{
  "n_layer": 24,
  "d_model": 192,
  "n_head": 6,
  "n_kv_head": 6,
  "head_dim": 32,
  "d_mlp": 768,
  "vocab_size": 6620,
  "activation": "gelu",
  "norm": "layernorm",
  "norm_place": "post",
  "norm_eps": 1e-05,
  "positions": "rope",
  "rope_base": 10000.0,
  "rope_fraction": 1.0,
  "qk_norm": false,
  "attn_scale": 0.177,
  "bias": "all",
  "tie_embeddings": true,
  "parallel_block": false,
  "init": "normal",
  "init_std_qkv": 0.0319,
  "init_std_o": 0.0046,
  "init_std_up": 0.0319,
  "init_std_down": 0.0023,
  "init_out_by_depth": true,
  "optimizer": "muon",
  "lr": 0.0024,
  "lr_mult_down": 2.0,
  "beta1": 0.95,
  "lr_head": 0.00629,
  "grad_clip": 0.5,
  "warmup_steps": 200,
  "schedule": "wsd",
  "decay_fraction": 0.935,
  "decay_shape": "linear",
  "final_lr_fraction": 0.0,
  "batch_tokens": 32768,
  "seq_len": 256,
  "doc_mask": true,
  "train_tokens": 288500000,
  "steps": 8805,
  "dataset": "wikipedia_en"
}
MLP neurons of a small language model. Each row is named by its layer, matrix (up: input weights; down: output weights) and neuron, and shows model dimensions 64-191. Each number is 128 + 32 x the weight over its row's rms, rounded and kept within 0 to 255. Numbers have three digits each.
After each neuron's rows, "fires after" lists the tokens most often just before its 100 highest values on Wikipedia text that the model never trained on.

L3.up421:114150166114095147157168152144190143154077112157187116165146154073093109103118075135111120074167090088102137080144177118131139090111126097136115186131157082124180110124196170096089115069095105099150128108161106132159177134148148142069148087149126112140122180140191123112179167090097146121137145122150085096105166186139118104088090149089120168118111111155173123132129094129106183097147
L3.down421:121098136074150137145071136137103052110186100102108113150086165194114121125134126108196112146094149099113114110098173138181122107111140080130131123075133119137163132099130060087172111082148156169078100154163117209118144164143123146119115112113147065155132116143114102136142143160143194123093145172124144085137176134133086131122115173155177151078088135157115068100152126136147107179149
fires after: "P", " P", "V", " p", " G"

L8.up319:109158069132106108178107127173116122071159181121077145084145109147173161116100100091094112135113057084117094113120168100163127184158062133169152168122128117173176159143191190118129125128146132117116093153147107085139137106109137139053140105074168084105126134095145151191139081136153105150144105115149177144118079156116203185169148110051124136105159152149075103091125150107130089134094
L8.down319:177102099126122064183182184159108147125128093151077157109176125142131112120115099166121110096157084065120129143130123168143086150134106156207096120126160097097149201124105153111143148155130118101113131100120120148053078129146148128128114147111110100163135132137134194085099139150186092131098173102162189086101071155170125151107099143078164110173098145146115143124187132135103133089080
fires after: " N", "N", " P", " W"

L5.up409:032054157129184130154120121131135122139098105101146086102122115117112116158130163089113123105188158165135134164125147128145112121187145033142121165126138115137153148141194165098116105109126124165104121125053085144117167063163086127116167080110072099122072139110115104159140157091129086106145171140134145114153109109165125145103126068074143220148063151098157082120110173146115114073155
L5.down409:123116165065122143196145147131079195109109115149137151168123145113126143118140153106167130144141118061142106096157193095186086109130121121127165143131151137139096146143129099197115098068122124152101094141102108160102158123082111104089182129124119139160112130175082143184126059107116145154124167156175142097107154101112096091098222128116060127031112162080107176049135190117143134113103
fires after: " L", " M", "L", "all", "M", "v"

L8.up293:176138116149166096146147158107164172123161139106138101161145078113124110140124078113146132083159138150143149151114103184069150165213131131136144117131109113177134113129125044113134146137175151163107078102145179133143104165174199107147130125081170096122120115123140099126117160193074096156154210148140055148103132170160123131154153166111098112114087089177110117100121107086133127119173
L8.down293:140165106055158108122059164122119185124119169120141143112190125123143139161084099107067158115145155160139138183180103095137129128140121166077150147130149171101111103143147076120127170139116182141129120152087215105121125147123147138076098143118119126127116157118132159087154122112085106185104095083097127132085152165170159080105140165149175163141122135135088106135137159204071102156132
fires after: "0", " the", "-", "|", " their", " |"

L16.up496:151116149066153089091122162167168164084196132126118174148113183171147132127098153125170103144115076134139122161153117136131149124127085154147132169135091123063147081099095116160130132065102161141126086145181095162078120165114088095141166081139181111189103105120140096109161105127121065107076176132128139108129088120129072112120136156096087102102146166168202163165184141128123115131107
L16.down496:146143100136132101154041103141167181097116164159093125133121121172102204177143130162086121167136157160116186157164078161130129106087111131144142137149105184152122121134122132114117126083120195136111174130159171130134161152139038132153120033142143117084103194111138167113116071142056135154090100117137158109197105183152150164097101170125153161128141133121172116148080114127129153181147
fires after: " |", "|", ":", " of", " to"

L16.up124:115189102153108119136098126149138202161115101139113145100069127138097126057101129106131112119093122114136120053176165140119132143068159122104126100131107181092111103154186170092117108135061098104148097113126122156101122160096133130168133184187193091134157160085128076119140097200206089125127131147113154137105089102072105171089147162118134176184096084158128147061143107144108209142181
L16.down124:086141163128106111121127159114208067094169170063112147068137166084117128109133166161118158135166153143152106154143131127148097161178105111116105100114204140138122202178150128091118107142125092124142088092127105121093117133098096181099094060096166113085124148154116166106136126143090079088099119130164067137098089111090114130129174112072153122148042146120153132087114170125141131100147
fires after: " ", " (", "–", ",", "1"

L6.up755:104112110152161100102127139177211123117153124205137210137154123140109077125127111064123166166171128154120129122084133149120099095106145159151091111133150077192120081166209178095100106136088134063112157121144131143186091095111114139077117076142135163148173139136161178145163137110050111087112110067123154175157172128117105153063117103108117132105096093124104122133172134100061102083173
L6.down755:154098117159086112157135156096176069124125125193117098151151143116093143151119095112100078082139101169101070144090112124166112133141109078136149119176182172121125124162118156110117089193101090126078136168126160107188073035118118155131123105101129110149172106135133133119144100084071132090177137120153071142109166132141147126142148135148137167053138147103117181095127131085165144119079
fires after: " P", "iv", "P", " p", "et"

L5.up559:073120137174122140115126108163097079139146123105170110145118120162100118115134075116152109155171185167166137053116095129163153105124139111176121141127169144155167133150179179082101181111156102141132158112051128144139121115137108062099089163137129086133129144133153127142132090141168126120140145082125147122143084103088060158045136153105145155136151132134093126149131100075062183146099
L5.down559:175090163149107098145052107094116192120083166124153118108083139114140176172109137093078077122142105095128074120152135092182146102114098084133154132123118130143147208157141115156071094054160139130127118096134107122133167143151174118090101125152162126200213073094114070054106153158134155113112161123119091119136083064109215105110160147206116122095122140126140133121101107215124128130136
fires after: " p", " P", "-p", "P", " m"

L5.up210:084153119152133113140087179145186105145128111109161060140118147118176130140174140128060077119150197163077194125086140136099141102105112113153147089088175143070103100176180109133118159141125150110141166099182069120149174105116098158088172120081132082128142135111177121156154132113089171080104099161141158140070086118131150138162122087113106135129113161158143103167160110085143138077098
L5.down210:153207136073094132164106115115100167099091126105141136129115110117129159167141096108093059153129126123117113164137122140134117145142141086129133145131194109120082161132118083119102072102135096081134134178137078124091164182070154092157186165146120115094130171174183136123097107118156051207095130127141129097150113127117138087132125091114104177111129200146164127154221104084116108175144
fires after: "R", "E", "qu", "L", "V", "N"

L20.up465:132105084138122136152151130120115127083196168115174164145092108115152169128154096120129092136113120098149137131091107102138137150135116147126115107143185125159132118132105090209124108161112090219087190121095113138148130114191159122106097160155154178133115145102115127147059099179181144145144152074114126058078094126114181093073133114155094135170097127164120169126156132126175078098056
L20.down465:135148129149123144107136147097109093142182136095174052152130120085140093144144098129148117142165137128105126148105146142149135084134140086124127128078154114134149114139139129160142099141139137118107141160147146144147129134153113124188096122131131125195084151072184133137077156166225171145174116091090094097129009092105175125095093161142095106169077115150101122077115156076154147153136
fires after: " ", "-", "4"

L21.up48:087125122097106059112150125127060059124140159105174099187163142135111134098080161153128099074155106142149102157086082127167130123159118124159111147165149149188128152077118107101086126118104163088103075140125167098172100154127085142128175126185098162131121161111136090095166125155142079089090195146179103091210130091125111147127141128090147146143076143142170122156094123105134154146149
L21.down48:121145133161160145103089124147137128130176108184167138164173107099116142117129130086142136115104086079098139187124095153116095124116105160101142134152146140128083051142111140117182181139173129133042150125122112104124092129100123132072148090109109121115149174126141170079148134144106128213103097138131156103159075152100130094178094130157096130111148131100121126156194138165058128097117
fires after: " |", "1", " the", "|"

L17.up119:169118135169085150078142129100107112075152128158109054142142127108082174177126118160136140193123109100120061146109110107108086109159174149116167144122092137130103112144125099147161115146078123148103158146129125095144112144118158124119132122171077112110144121162136134177131111160141068124146147157075171047096079121199180136112114127070082138220147121166173200143152110153117132111089
L17.down119:150171116143148146077119105138109137111092125166109088100097146097136172118162125084144089158163139134102116150116126113114130167052132107168126106126099152123129128112168121092115120100079132147160173141023128109199149184117115165165116101157069050144173126060139106151214188118119165138204096176120108104153131163132096144091124155143113157143133146167129087125163108189073125102128
fires after: " ", "-", " (", "==="

L15.up372:072051180144146132132097123110057111228150135168102154161121113167154151057096088148188093140149102120119110127143134077129050138109144163105104146111200135127093140097177186138194140121157172145128090144105136107112073145153102065142138084142065145183115129096141113096143105094166144086102102133141130115098123111116137106183097115135125176085162142107085113104088141179166164133147
L15.down372:188110137130220095112106128160115110113152150100127153118126074090095124135104106140103139122148129113129183122187171224115121101122132145153103188117149087138103131179058118130156094072099176122145130124083148104126121087188126068151145126129068137126152107042107118163138069102140139153118101128117146114085147155113147186158128141134173116050135125064066103055108124137114154123061
fires after: "9", ")", " |", " int", " ", ","

L6.up662:106140120118131095181132113099187153077216154140080118163124136138196124144162124084126117156136152154096126134107063070172077117168160101175124100118060130083188154134182136181169112106132085170110136130071116110085103131088103126172139132132128175187137183144152118188146134138103104155173134107108133104105101109123150186179138105126171135132095118161132107165069143082109128153080
L6.down662:160115126108150132124090099065152101178129112095179214093201088168121108169089108156151137109125140131162171178142133122164131134068119121125164082115135087133161167144084090131152045172195161122206139106092145145101098145092102135143123134158145156133132116140083136176096134162154193134109136159145089143116103100153177136143126196135100072166133105144168119149129097114116114117097
fires after: " K", " I", " H", " R", " W"

L5.up192:098096131056181154114117102107181152150173174140137142120175132086140094135107107148112168113108158176081204115109161134148150126074096174150148090140142147147144154178130139128138109132087142132142094128086138157166145105185119110107081159174126085112077116089127106119148154094112103101158134136120134117114050176158100157144111071084085137179107102152184134095091165088081148149101
L5.down192:120174110144115100146086117096105120154140120109147117142199189082163117161131147150118131146109109177182140110115163157142134151093108073066144166115138167123125178198047158120111087157066141171078145077186160184086165127154176116099178113077081155136175142176103107121123128073154167123189159149124113097083161110156122154081201108105138097144084123101107121151097119119149124142087
fires after: " Z", " D", " (", " \"", "Z", " P"

L8.up655:153084147136124132088142128173107162104095163096092183135110135103133126143111084131158123157172136126167144112161166130094106160137137103117163126128180080191140153147154157094168108110118106113130101147151190115118098112126112145147146061080087166098154094078185118101147124110216096100119134114148127087096072098102160132064141123137137174097114082134131184152096156074151123111141
L8.down655:116117141102115136137141189149117150125092168134143161128102135094128136114134134129059169180146114102127163051144189041089078092162108131151097112145140095115116100139153097074079153092112136159068101116115170104145163117148100142177127099104155074070135139130182230186141171111152123148186137160127154105146111149140099147116122113127126075143171144174083124129082175069158124131156
fires after: " ", "1", "-"

L8.up228:100147147154079092120088175145126153094175184134126157115163131128155059104094128120134169092137100174023131136107127131125094145108132065132131119184169109105093150158106140175166165096143117033117148101133127140131120130109070227084112055145129187167161091086130169164118144134138107168187137103086088158133139127158155119055156144119117085072097154116136102177134124131179132159165
L8.down228:130119125096113205145085092136136154180148101132177159108156155096092123146117105161156115114149154138146105192143161112040153132121156141138147112173136141127141120170176143082162061115194074106079141132103136144176185139131107186122110131053161172135182139218148126100116092143150114114087132139062081128140166097143121134136133150197120136120097140064079158130119103168155136115123
fires after: " Al", "as", "ol", " al", " c"

L8.up118:121114150171166141129149144148113119104176120098090104082123085142147159159137101111040060122091194114150128133109072137121123143154161121126130133120114168109149095130128166136181183151124136112107160156175115123153163107089073108129099137097150191146047149167162142134143121114132068167161092128140113139123111163089061145079115137118188101000175109111155102172130156155142159126118
L8.down118:070178130150140143184058097117191126157073111141090105129089139128159188109158082126065133145111103192153155144120080173139087058070146172168100111164175118174142104152104144141140177099171158108149131039131156131159113051112128122152129105134129104098120123138167180113160106118123107156151228135150091117158147153113155128102163104098107105090135133104154181144095102134143125153078
fires after: " April", " September", " to", " March", " of"

L3.up671:164166116149141109116133130085111130159112090064122087112054070159116087133106072051113093182113091103147153187176120118120141120149168131086183128093174151109126194135154099098159122122109108181119098109089187085112169060158104145139150061149160147120119125140115118128111082134144062139122143124164110068099145145079093133109133125076108169116158116153153162112125097143080143143117
L3.down671:093117141120158115148132131137138102101158140096139128112051128145118150108089110132061103157151123184118155127136141158147147179098082125131096110169145070085129151101136142135148149161097126090120080100115103128112187129076143169157105077161176115079194138100140083177083155121141132143121154148118211163110119133108116123195164068111166089174093172141079099106142129104154084187101
fires after: " D", " St", " Sc", " Ed", " R", " T"

L13.up328:088157118118139140204071108202132147158133118140109100159085162115134146115126112150156152066084098165138031088142105116109148118089123138142108171141133134102155109148122093156078121067137167116168103132164227094115156085086124141094106120141174104127155138154138126106112173107176158098216088122177109158127126156116170143119146099152098156098136152136132111131119092138112086095139
L13.down328:145181140167142114155101119089149111145136121168148187133119108126109087131189115085178168079112154146135095128151127064144101134088132116121113144235126071147159132121100153117102077115122075148127110131114213151121178082127173113106150080137103126078094129117152138115168152075182106101142184179083056121090162092087111134113073129131056120137159165085148140129138098133130099151149
fires after: " is", ",", " was", " (", "8", "9"

L5.up525:141136135113180108116131123116171132154143118212106110125154157141092104107100079078138176119180139107110166151140155120148103139024187117114120155139134125109160103121129187101165184130101092101189148103123164193131134195098113098153081083133160132099166139091123088186111102162113176156143090153058113074118169122106123168107067135096113157148136160119120161115071140092128107110133
L5.down525:172136163154128113096053086139131098130128155174151150141175161081090086093189077130104080102135135103113134104153111148128091135157139154132172196191189105103106085154145104125080129140117149098144114135133136089174095166114126135122118095145118147155135072142119110122116119112085133133122133118135084170050078073142057213159187127182153115162106126083147123126100130113145135139140
fires after: "0", "1", "3", "5", " C", "8"

L4.up69:111071119140153181116142130146153132092132149119135148142162095086138141120160116089108150168103160113144165110145134082146113117181146156167143140143117165135117166161162161113102101100183072136089121118141077151194156103136127082049122138141111100140150138100078100124182201116084167151148125181152198115136134144136113157086111074062156181077110112132129145132149165110098101085074
L4.down69:111136128167056141138180028126120146148170116174125153145101129155146117161135143146066140129154128109157181138160091133154144189142100141140118127160164124095116103142088088129124098136168108159156070132159118107132068194109112125148144156133152202133136179175120109125129062119093143164147104161121179095190099134121112140083155111150149119102151194140177153136192113123129121156100
fires after: " (", " F", " P", " p", "-p", " W"

L4.up245:120116080098155114137141114125139131121159107145148130167079086058088124119193149062126106131119165149168159131116128093129183115163142072107132108128122110121141109166205152150182167156186125093110105103144130160144158052173115203081147078121153145167114145071149120142174130122127141155102090131158114147146164138164138156172147086112092157118047113117143090085112104150089085197048
L4.down245:059128160100150125132093112133143118164168160138093165120088096202123145183138141100106113120101169141143106159145092130130140113075131077132172092110093091119128192115137083121122119181152122156181117106108129046182052142104130123121148177167132115126143154148135061138120127181135158074128077144197181143068110141133130122065149206158087129135127157143104087139130145142163137114127
fires after: " L", " G", ":", " M", "'s"

L20.up719:086133173123103139110145099122145136119112103131170196191112061139114109150122064140116110164152173135134143144134139132051143135127127093115095084155136132078165153106123107093121122163158158100146132131089147138056150149137109163162116088074107163099137077181146119139180156155174167079136180148129154163165140159123149109148183111118084141121130144133162126100105179101160116167099
L20.down719:120162138097205216172076085082172156126133113163068144160131090104136117156122107123154109193059133104121131114152177138123178109125146151073123159112088083182121142066097086093110090130129158096171177109135174139133178132089113100182141186119095143182134077134106122051128167143100149095150135094119144184119099158068117157122095126152082150080050109075132128120122110118140151150154
fires after: " ", " to", " the"

L6.up7:115135109109169093124116171107133118085223149194095116101104154151133077176123191136196095117118151107143091049040085173113139163206104173118102105117118117163115164122130110129073139086117158113121132132148106122113133141122133165089101167122135161174209080114134195157117073157103126128124147141053128163126061122155131043156116132168102092165132134131062111153104101154158119171157
L6.down7:132116136103131171104132109107115152117132082130126058122114106145083079145146081126140129140080154163115088134195101117143089172162151113099168131109147192156118112157144125089173073100084104123173142131137111083141129170060104145128095183109125147177122118153208065146133099122109173106167189084137125075184093095133131059097168089144094167092067133135102152216121174091147104187181
fires after: " S", " N", "N", " al", "uk", " Al"

L15.up306:128167134124091093117128109162114140179094139135110177141124133173093111090091110163131122091157178108095175118081164119085076134112182157125114157104091038128041078154123138092155186109064108163112190107167140111074082115135126110191135150147168147101185156170128154173103134091150081165136143150129112152173169154111116071147170102134135122154141161173089107177110095132136112070148
L15.down306:118114157115161158117153159108142122149087120133182208097135133164091168152106099096130132125150164087079156120188193136116152138110111158171133124094160093145127145137109095114049154089125114163106130103103152109093156103108116102130140034176137183123183142118114139112128157095111109143148088086122084177133183127131086164148113097137186120082182172123166143134124123085109161127140
fires after: "9", " ", "–", " the"

L21.up308:094163131131092045140156152166098146144127108116045176139103074196124131127054129132045098132099075138103145180129091140091102133134098177083130082085132111142135107185157189110115153123130107123143101121102097122112150171095177144167161133157153139072180177054078171209075096139180128149077098129161121177161131194135108121106146159117090162167061125175145140120100102120103123090147
L21.down308:150133115106116125101123124062147141070122151125161146126148102153156158142163092098142125152151082106156148118161120154099126172122195145110125126147179142133160171138159128092138106092126156148186160132099100121167116138186168131104157071148141082140192099088146156151160131079131130116106165109124155091122065036158157126130150129127130060096144079153082142119122158147183149152120
fires after: " ", " (", " the", ","

L3.up443:091119140117178117090199117098130185093102078133142130141097143094131166086153108121134042117174108193082114104159129111139148174116120076130091057165179127100145151126144136221126153049135105141178095149145150141114148118160124102121040110104130159155095124136187085135098140123108153112138107132073121110143099088109129152114133140089168201170127150130133070182086097128188123136121
L3.down443:109188109162135186159171156157088110112135139149106099125125096144139104126139158130118080121145112144098094095089112113174131123118175097077175173141111135165180133119134129102067162129136124113140104135129133172104092133140113133132117115121094089175117072125146170089072129145157115113162169173112089111132078099146088136125139123122044125164133116150150110159150150125111151131198
fires after: " H", " L", " W", " J", " Sh", "l"

L21.up695:173129153194084136128169070156086120177109113113057142108091126124150125114137160145114122127114144078135145126144116123117072130148149105118098118180162163088091123129113129087199096132150130136135135109165174099105063174127121165148207130133113108100124140099110167098127105111160066136120110124135132102112048134191129162139093121124142171128150123145195125190062130191150146103076
L21.down695:125176149098146105117055126154074129126088124079127123057093104070116124137151116134107051165094208113147196087168142142118145132128183174191132140073113161117090076185102133077166134159130111207125143156129145131130139155120085142165188084097117098128103132145182174123150101100094162159145134070043147054091148113181141139163134147174135130166155167143129113094160178159127110175083
fires after: "|", " ", "2", "1", "9", "3"

L21.up657:092072136056182152122100137148128117173150096144090173122178051115120119181163123158083121154069139142113129168116109121163130080124145171174146064057130120086141120138128165107130075115127110138094082118121141138095140116043084150122083100097172143143082128103163147088146167111173108149152170138174131136126143152095119164098117162117110129183122145072118149129124141174150088102160
L21.down657:169179172108105146133124111128152096164081108162113229122180118165156149070091068060114142136128177142140121098141082127153108124122175136181132116149150092159162149063064146148155134131149091165159119145119101123174092089156126126099119095116109172129064156150154159171106081172125146110123103108039112111144137123092125081125126101146105079148109155140104155105100132115083127104097
fires after: " ", ",", "1", "8", "2", "3"

L8.up748:175145081116154146184131101170168087153152177124086095137131145161079048135076102165121146126079098060134156115105130090105081111108140154153190132178090100123137153154139125099151106151132064123140111149099135210157177154162110135186119143115164066102101070119125129140088081144140146178129106127115110123034105111151188113114108115110132147132136152096156175095095147121132106134145
L8.down748:118139142104121118040084141145134129145123160126167138133189157103126169070114123099135063066118142134111115137092074158172126115203126141148131231181100123149124115146153111087081149194102122098168115132118078077094111161169184115141101109177118114108123086159147099130149099089129114157125121101122123153137121125112147111121166166118099126154126136145143076092107101112135124105139
fires after: "3", "2", "1", "0", "8", " t"

L4.up87:131148182122188091153148104126136114098131102134121153136112162132128043142122103183153081109135174162078088069079114128156141149131137133126115077092137134076111080131144216075103133106166108095144109119187113122160143143166117115122144109126182131128147175147118178169214148086116118127125117153133086117133156142123070128125077164149084147065144107144137110127140156110083142139107
L4.down87:112060118116129137161174070089166136098134074092108103148159117116096081176163098148095105105103105146143093083159189141091129081110072152122131116103150138177149134091151092096163196121198083137164119147066158180126114153120094133169136117114086200154168052108132113094149168144129156150085145151165140145142054145097108128146140172103169117088126125159158144140117100121198157069150
fires after: " v", " V", " P", "P", " C"

L5.up263:130135080145144099084167108174112113161091173164123152094130133110121094086113091142104106199103130088088147045111122102154134113139102114194154124088156104126139120072125138156108137117160105178119055134096140093144189099110095087112168065115178155137126145146123132160140163182077182203169098175149171121181118077124139174135153101145136132166144099182139088176091118129119122123144
L5.down263:045109153137174184107156103107118117136114114118090162163157112137112157112041159182129128133104135109080113143099149160134118115114125128146152110105138085092118099131145138136103147088152085143171164119124159160110107189095168076096153182144148120100100168128135191161113138162145136152132169139120117152111122080103127175139108088120134113173081111174141102144129133164061180138124
fires after: "1", " w", "4", " W", "8", " H"

L11.up554:088199185137163122145136168165165076129084098102101101096119187170120121107134107091186091153124102182113150137133154128122128131142139150116112115128102117071112094113144135121141130125112153156117101118196131125154136220132068178095163038122171137122145099100142080132111172131125125131156177130170117121091093195143112152081170106135174158101061169160157087114109100095109122142086
L11.down554:132163052155122123132111098127069129101128148089102082104076132100137126146155109116123152136142168136181120124136162122173156156155152129092101097118136092194115096106054114148133132106141118172117088161104133175135108182108176157096149197165096095090153119111180174137131073181119105159177172119189130108130097129135137108168112132122082114127177098153162062127177121094148142111157
fires after: " P", "P", "C", " C", "R", "V"

L8.up632:060158156081153117112135106108166091172146158125093145139099114128179132106127136069093141119154188200121072051118109096139144053111126081115128108155122128136172183174177173093143098150114103132124134113201163145190177133129159108130089148093081165098120128136170163141143165160104099067148113123072149149091112126151147122054169113068117157124145193101130144120166134100151129085142
L8.down632:146146135129077100150141109100123135193144145169102117157115156124125107077132104123140092117072140096080073125152185104127102126137160145127110157184124114032160161114141164153151135106151131113134132133184133082129101153101111121141123069161088114238101085144094173078133129104147146110115130051123125159148112067188149090189143106201136098074140078098151119177139098118103126113149
fires after: "9", " P", "p", "ct", "P", " asp"

L5.up450:106154148138154083123094151150172126191058099150121116140127157125103115120075123082086167122125137208138120236176154146188129073102150117158105078111138122085148124133116116062123109086159116127167108129121129153189101068095112142100135097174139063135128112065130118152117158124104075136114198134154099153135119089034077175120053134120140128191169178122146121122148148154138146131153
L5.down450:187105122155113118105141138130138133133136155166101098158107144148120074122121079142164218168143112154085168142074087104104132118139122113143118166139147127139107157127119129111127147133059166118105066153163113216104114177194148126123188169114130107093148115138061180146120087103151102115115121065088116111095095138066142141132133132135152186120100159167167120137225125164121145124130
fires after: "1", "2", "0", "5"

L8.up121:138139090134127084088052135202113139137166153112117118120158120129194100148094148132086165133139075153177132112106026154129121174116123180139165157076144129144128125206144179126148105132159120095075126164106113134084167083147159118074146111160174134146150134109130079144114093120092122107080155145117172184132091139138100136074179164136125130106131081164102108147072120101174129199158
L8.down121:110101119131127077133127140122179107150185105130142094129165136117140122030137105102110103109184134098139155130115105147089095119174134051125114157188190143174133127157117109115079149155140113125138140153130131156122099142162102163151157094091129180146167122163106175089168130098145107123115096081127167094163092089152141147131066166153146112086127117062151120161170169106117109128087
fires after: " N", " New", "N", " S"

L21.up151:105119135097183162107078159082129136152127173149101182147165126153084146130119165101146117174070140144128091153138096129116139108162073082157089155190080095119135129138118158133066116173170161176205139086167116102115112140151146149134148156133112145190099129108168064127089079074149132083149152118132181089108098125145103130202098080116047158154094095159162128163121163102174134097096
L21.down151:113093126121175145115086132100075089124104125130142086134103149110126120146165175143162164082127094123068154090130100113102151190134188100131102134151164149072130160111126152075135154109157113122087089079124133097083118175093159189103097070149124151123120127099096132152078066158171140123073106171185162150140144162146182147151138106124123087112131196145177067147104099134145098171089
fires after: ".", ".\n\n"

L3.up618:131093150180161230114155129104151135167155116106163063165118118108103096117152103113086141142111129117126145016166046132069094099127169132078101113095161076090161098107138170074115100134152152123155106132035211179085188134109147121152166103165162156186174170129139137189147090085104110131100114128171114136118119154104147139114079154146129153135091119175165172139131140119112138121150
L3.down618:046122166122049159129130096166121087101149146148135111154118133138123148142176112059131154164086165127084121172113133148154174151153141158136134135103101085074192164144150109112142146108097154119117190157095135068098103140113125121149133150141205166097135135131098113174123095152151174202085148139155169127098116109148143108186152156180174081182148103131140072109158153108122091129106
fires after: " J", " L", " D", " T", " per", " M"

L13.up237:135123146139181157101130179160145079125155136149088140098149083120132072090134086158125087102118164108145171142129101121042109111155135133140161112009142115073108112138146130153083138087112118175099138072109131138117163109126160127169103151146116137176171105114111120130141168107183142092103162105151171158151153181118108126071148196094093169074107048144153161127128120137114150071124
L13.down237:148132151126172127159159139105098213137131111210118139133170111073074194117140123115124150174120101115113134085105073160166146142149174161143127189147137137168105135087088072163163136134137128090177141090085076159170178127100118108122166141110081123097158056241177138121152093109081153081129094140099119141126110056120101116159174111110062148113097150130121152101086130137072113121159
fires after: " ", " |", " P", " F"

L15.up394:120124097113175159095063154116139105135143132084099135126084122122114148126123161118115120157198116187159148074159162148093125141122181158109094098025169081146102084157120116141097135195226105098125134114118170156075137108150124111138123195101138123180089156164122154073126098172146073179090159090100104074095136089127117074140121180079141139141181083056130156142098127162109135099125
L15.down394:093077130153090125176135118132115111168103165155118113151151122097071134169119121136151126107120077132185142102131105155167102134116139152075114157128113072091142098168138092184100140128122145088107124138089091096125111155141197138158148193138155072125146104127141165109143154148119125125161106104136080162167111092218147146081144184120102196101122121074157113149142069188115114186081
fires after: " ", " of", " to", " on"

L4.up281:130147093130140186114084159150099153136180111114152065066161173156105125108174111145152072171068112162144148091148093187133137181171162108128082158056123196129099104081184167085110120176139089149126144098113086151103171133147100127149146117149161110146172096111088143141142111147122081142141138068080113132137151129120145186128113103092143103077095136076115151117104076153123151170141
L4.down281:076153185138123140101095155129135142141150075123114123122059168129117121145122130242088138152164095179132146081129089177107070184171154107147128105135083127131093090095183131139108061156149148134090080127096111148093132145096135155142127109107171124203143167146069095135088078141143135116106067132124153152104118122126128112136132160100124100091103072120073111081165063128150120152106
fires after: "C", "A", " T", " D", "O"

L17.up9:089135135147148162063108042142109091151167173121129102115159085121160143211170099154092124172129177168104190121170103154127098099091086097112134115118133135094115158137105133127125103188164116144113135142129125056084125104123113157129100113131122124183120130199088126106205107178127049180184120135133123159153185129133165078053143159112138146117124128116132134155139119178115140104117
L17.down9:122157098154134148120113158144150108135154159142135108117152101120130186167111150094119090139097159116076140069138062107143090127107084129073144071111071075216119130126170075142155164142163119162052140082100161123143139163109071185122079165121181118148140121107144118102073126104126215108174098147106128139099153160103119151128113137141089144143133098045139141147125089165093171122096
fires after: "0", "1", " ", "|", ":", "9"

L6.up482:154132101185147091141128109170129105118201092150141122241171135115131061141127112139114130122087195137130138133110077086195098125140093149141110112124155122156096074170087171123143114095114135131114126087167149138157103103104088166155101072175138109142156090075199167166135114161051151168129146069106157128107069134107157082088151106168173123122171153124141121105142109123166138145127
L6.down482:176137115121108125111091122151151153109168115178129144109125129136082104154085107095163190148131092119153111211127116089066137126143134132100241110072103103163044195110173125163170115127136110097155145116111112123133122171130132187162124207115133130118132114101159110144116120095146027111131123179100112121188144140122128157148147147094141159188079089079135149141134112144130129137133
fires after: " N", "A", " n", "-", "le", "N"

L3.up444:121123157143135098105172093169167095110110148154156168101198086110162147117134111084136205132166143155131167129105108142129141122134119100170063113131105072111106125188209098137122134159121147053098127118134128119161164107101110155101121137240179152167126112167124099112157203155112209136095137104117120176129154130103055153097099101155140152066079088121206112120094122138125112133157
L3.down444:106058093140144172113103153069144204183136142112148120054065117159136167145109156143085100060116170131121122137123171211126100135112091109142069146086178161168180102188111165135134115094150154156129155101106127123123081039091125135148104122092118148130093142134117118163133089060171104140107137132151144106123097151088170175073095094116170106158119123103125069148139149172173174190143
fires after: "C", "in", " C", "iv", "on", "ic"